config.toml
num_hidden_layers = 14
hidden_size = 160
num_attention_heads = 5
num_key_value_heads = 5
head_dim = 32
intermediate_size = 640
vocab_size = 1024
hidden_act = "gelu"
norm = "layernorm"
norm_place = "pre"
norm_eps = 1e-05
positions = "learned"
qk_norm = false
attn_scale = 0.177
bias = "qkv"
tie_word_embeddings = true
parallel_block = true
init = "normal"
init_std_qkv = 0.0197
init_std_o = 0.00373
init_std_up = 0.0197
init_std_down = 0.00373
optimizer = "cautious_adamw"
learning_rate = 0.00112
lr_mult_qkv = 0.7
beta1 = 0.95
beta2 = 0.95
lr_head = 0.00539
max_grad_norm = 1.0
warmup_steps = 312
schedule = "wsd"
decay_fraction = 1.0
decay_shape = "cos"
final_lr_fraction = 0.0
batch_tokens = 16384
max_seq_len = 512
doc_mask = true
train_tokens = 152100000
max_steps = 9284
dataset = "wikipedia_en"
MLP neurons of a small language model. Each row is named by its layer, matrix (up: input weights) and neuron, and shows model dimensions 48-143. Each number is 500 + 25 x the weight over its row's rms, rounded and kept within 0 to 999. Numbers have three digits each.
A block is one neuron, or neurons of one layer that tend to fire together. After each block is what it responds to, as a language model described it from the Wikipedia text at the highest values.

L5.up426:501498482506528489497493500479504466503479564502493475503551504476466521452509504491479513489486518502509486510519504478512513511493524501463483525491497527476505491482521461484474514520493496557462511501541493508486521486435500482506490500470531521471525548505484499465493507507484528494
Description: Final digits of numbers

L5.up529:501502455452489501500496511520494483513481552498486542543527503452482494528499476511495526517505506513512511507529484507520494485512507478497497487466485570554514531422496501436501498478509500512501525500494484437492502532523482504503520484460466485520478501458492524498502464516502475460
Description: Clause-initial words

L2.up41:523484532449543528501518472507547443530500510491474518522541474531540530515492513506495517526472503499518499479530514519555510493470469493515496478500511523537522520506493509515459457473499536514519460492472548509563504528489504492456494539476483540483482466482527535477493494497447475502
L2.up297:447485483484489498486495549521487505512475494517481495514505489501498490478579490503500502445493525505497534465492481469480492513489547508507496512539484476499503472481559518505506466520460471488489474550504507475459537503498526499528446503470522503523477503462499484508459478539477484493
L2.up462:491480530468501540496525571536480519494477481515517510474497518536489500503519494537528486496481470507503508487473458512473458499502507505484482516513486476522517475484584510475511450502470498434488484546505547481490479497516490479504479510473517447510466532486455511484499501555500490471
L2.up470:523513543493524512488554472455496493505474492501494529526502478509514536527453519468484526510500493493549480450518514511519500515505485508565470452498494518490482533472446508523458479455485520519519513550499533510517507505515494486477509526506526554523482454476507554498500481508504503486
L2.up554:543528503537487521495517455492507489496491484507522456526477487471496549532419502476507496510497491460499485536509492524515483505494475504493484504490575539494496517474488505515447483504504523487517539484506484516539494484512474501475569539474491513504485489507489495512549504467506496456
L2.up578:505475530510530489500530546468538529489488516490471493495495482504475512476506484465503519484522497525566497479517509519500448494550493504512457509526524516513484467515489484487481480522423543539480521486507510492509488473452528505520490461520483532534536488471512551476501463483524487458
L2.up589:557527494542519507505529461506530471503504492446487504508517499511520536499412487477496516522546497487500492518521500498521491526507490507505526508503569539506513520500456515504476468513521538502544494472481474502531471465497471495456552518534523513507499460503496495490523474460490484474
L2.up629:427495523481513501460497542521518463521484502537483483533488496514499507506516481508506516436507503496497547494516463477474520515468534533515487530520489464519516491515531529490499514535463488473496495534488487469496544516521498483512438513467497487517486518469467500494474508513492498504
Description: Mid-word and digit continuations

L2.up35:488489524524513479510491529500515546486510507504511532456471510493531519469504447538503491493492490454478472497469469505508519521487513462529512513502496517455490509539524503511510477490469501474453573493512496518482496512465455478474521488496474473514496496521490474505473466470538529470
L2.up242:473559512542483495508506524494506494501522486496528507490512515523514525471493453494527496461528512531465508519524501501505551486526524463505502552510458493485514497490460506489529479517507538444525516489450481514480529482459486497452536532497499489468491465509473487468451519505536552490
L2.up244:508500503480503498483543510448517486500512528539496510489477501522487468503507512517496457486497526473511489480451442506546496487500533449557508496477498517473495469513570449502498534506492511506512504512535470513521476475490465502499496470485496477461567556531492470483489492519486485537
L2.up370:440498558518502523477502553526497497519497449506484491490510534513488525511508477517489547478520508478521514459505520505447524489535513512491500490502507471509539524447476488500470467524501486454522447499470509543493499538515487505513442532519502500479524496468468486525542538559468526519
L2.up425:479476506504518466483509506514459525534541487515544480498509555438497503503474484547498502502493492472494529461529471529513491482485518460495510556513515498484503506554528498477487517508506511527480484504501544541500465500436504519511464476465482524534519516512482481487499491495473540499
L2.up451:468481437504488496511537507543524496540488509500526509498507512481523517507493525540503491505523490450511526498455505452506482508530471497508438470518478503541490457487525510481452469485491519495516481502506509507506497520532470469491525528535449501505469446512493501516500476467479508494
L2.up592:500520478474522569490504477519514493515474481528452518523531484534532488497500515505490496521483503502525532500492498490513512544494473530524461470506488515514511507542527500490495522521479506484545485492486519508494504480489513502505466544433496469424495477477511530467497512539443535450
L2.up605:471466502531500522504495493553500496518443526517492541482465513474504530467510506502537539508487495504496486517472498473463539488465516525552491495506497466482502494528508537488483509513501502472464555483534534535493535523467481502508473493453480516483408522499477488509480486484524486489
Description: Clause subject and auxiliary slot

L8.up93:474498526568542511504508526509503539488497478467461473488472507478507468500517457516504524474510540530499486485480499491519472495539535493560507535491473560544513540462481511498522512517500533499474495527569485500504481489475517494524511449469477491485492491470494516482503482501508530492
L8.up122:457518509493524445450530531539495537515544481487503509515495466521485506493482496511524512483523502520486517519476495507503529515501498484527468516486456510501490517464535489465516465551476480507520566517497500494488501530472457460523520551462492482529459502500469534469513501518502523472
L8.up178:492497502517484498515543546522493468524489509539489511498489494507511514468510456521501485495512540443495525479500497495517523463525543520473485566457505534534489497453539524486491512521502476527507500531498501480515483471483479516494495470494509483481452466503467529525451485463490466485
L8.up191:475517573469457491501499521504470437501484501486488480490517481455477480491505503502529526493506503491474489482511487499504502505497486487549453533460481491541533470484496491499507483552525495482484471508514487501514511533480528501515486435483490458488501483491486528493498483524493504527
L8.up285:512508486503523493509508553524477456480491524511442478537480463469506529543488492521464541483451504494514518490468444500516524532536568502539455530484489518524535470444492477484487503507484524544502491504490478449517496501495498484477512500500469493506506448477494510438522446513531512477
L8.up345:472554490468451429461506529498459517511494524524502531502536529499518505502538476565496458503489487469508499527506500507451526479490487497516491480506513555498531495469502485438456481514498487525494535506474481508487506483531478493475500506481498514509507517469486530464544502536497483467
L8.up523:480486518453488546463454479498480506528501493529446478496505502517511474520510463503517499514498532490505499483527477505517532496484487475508469510461447478513536513525508466463494477514515484506551510523511473495547502493509506457509477509489532459479482491456528543496481521537543518488
L8.up598:514448552481544517472520499481503487519479513495457487447445465471470549520527519524525522505459508513514528502492515478496475479519510502559469535505514557486512496489539505483520518512479485523445524502489501493523482496510507487491468509486486476528498497501510520470516523533531515496
Description: Sentence-initial subject pronouns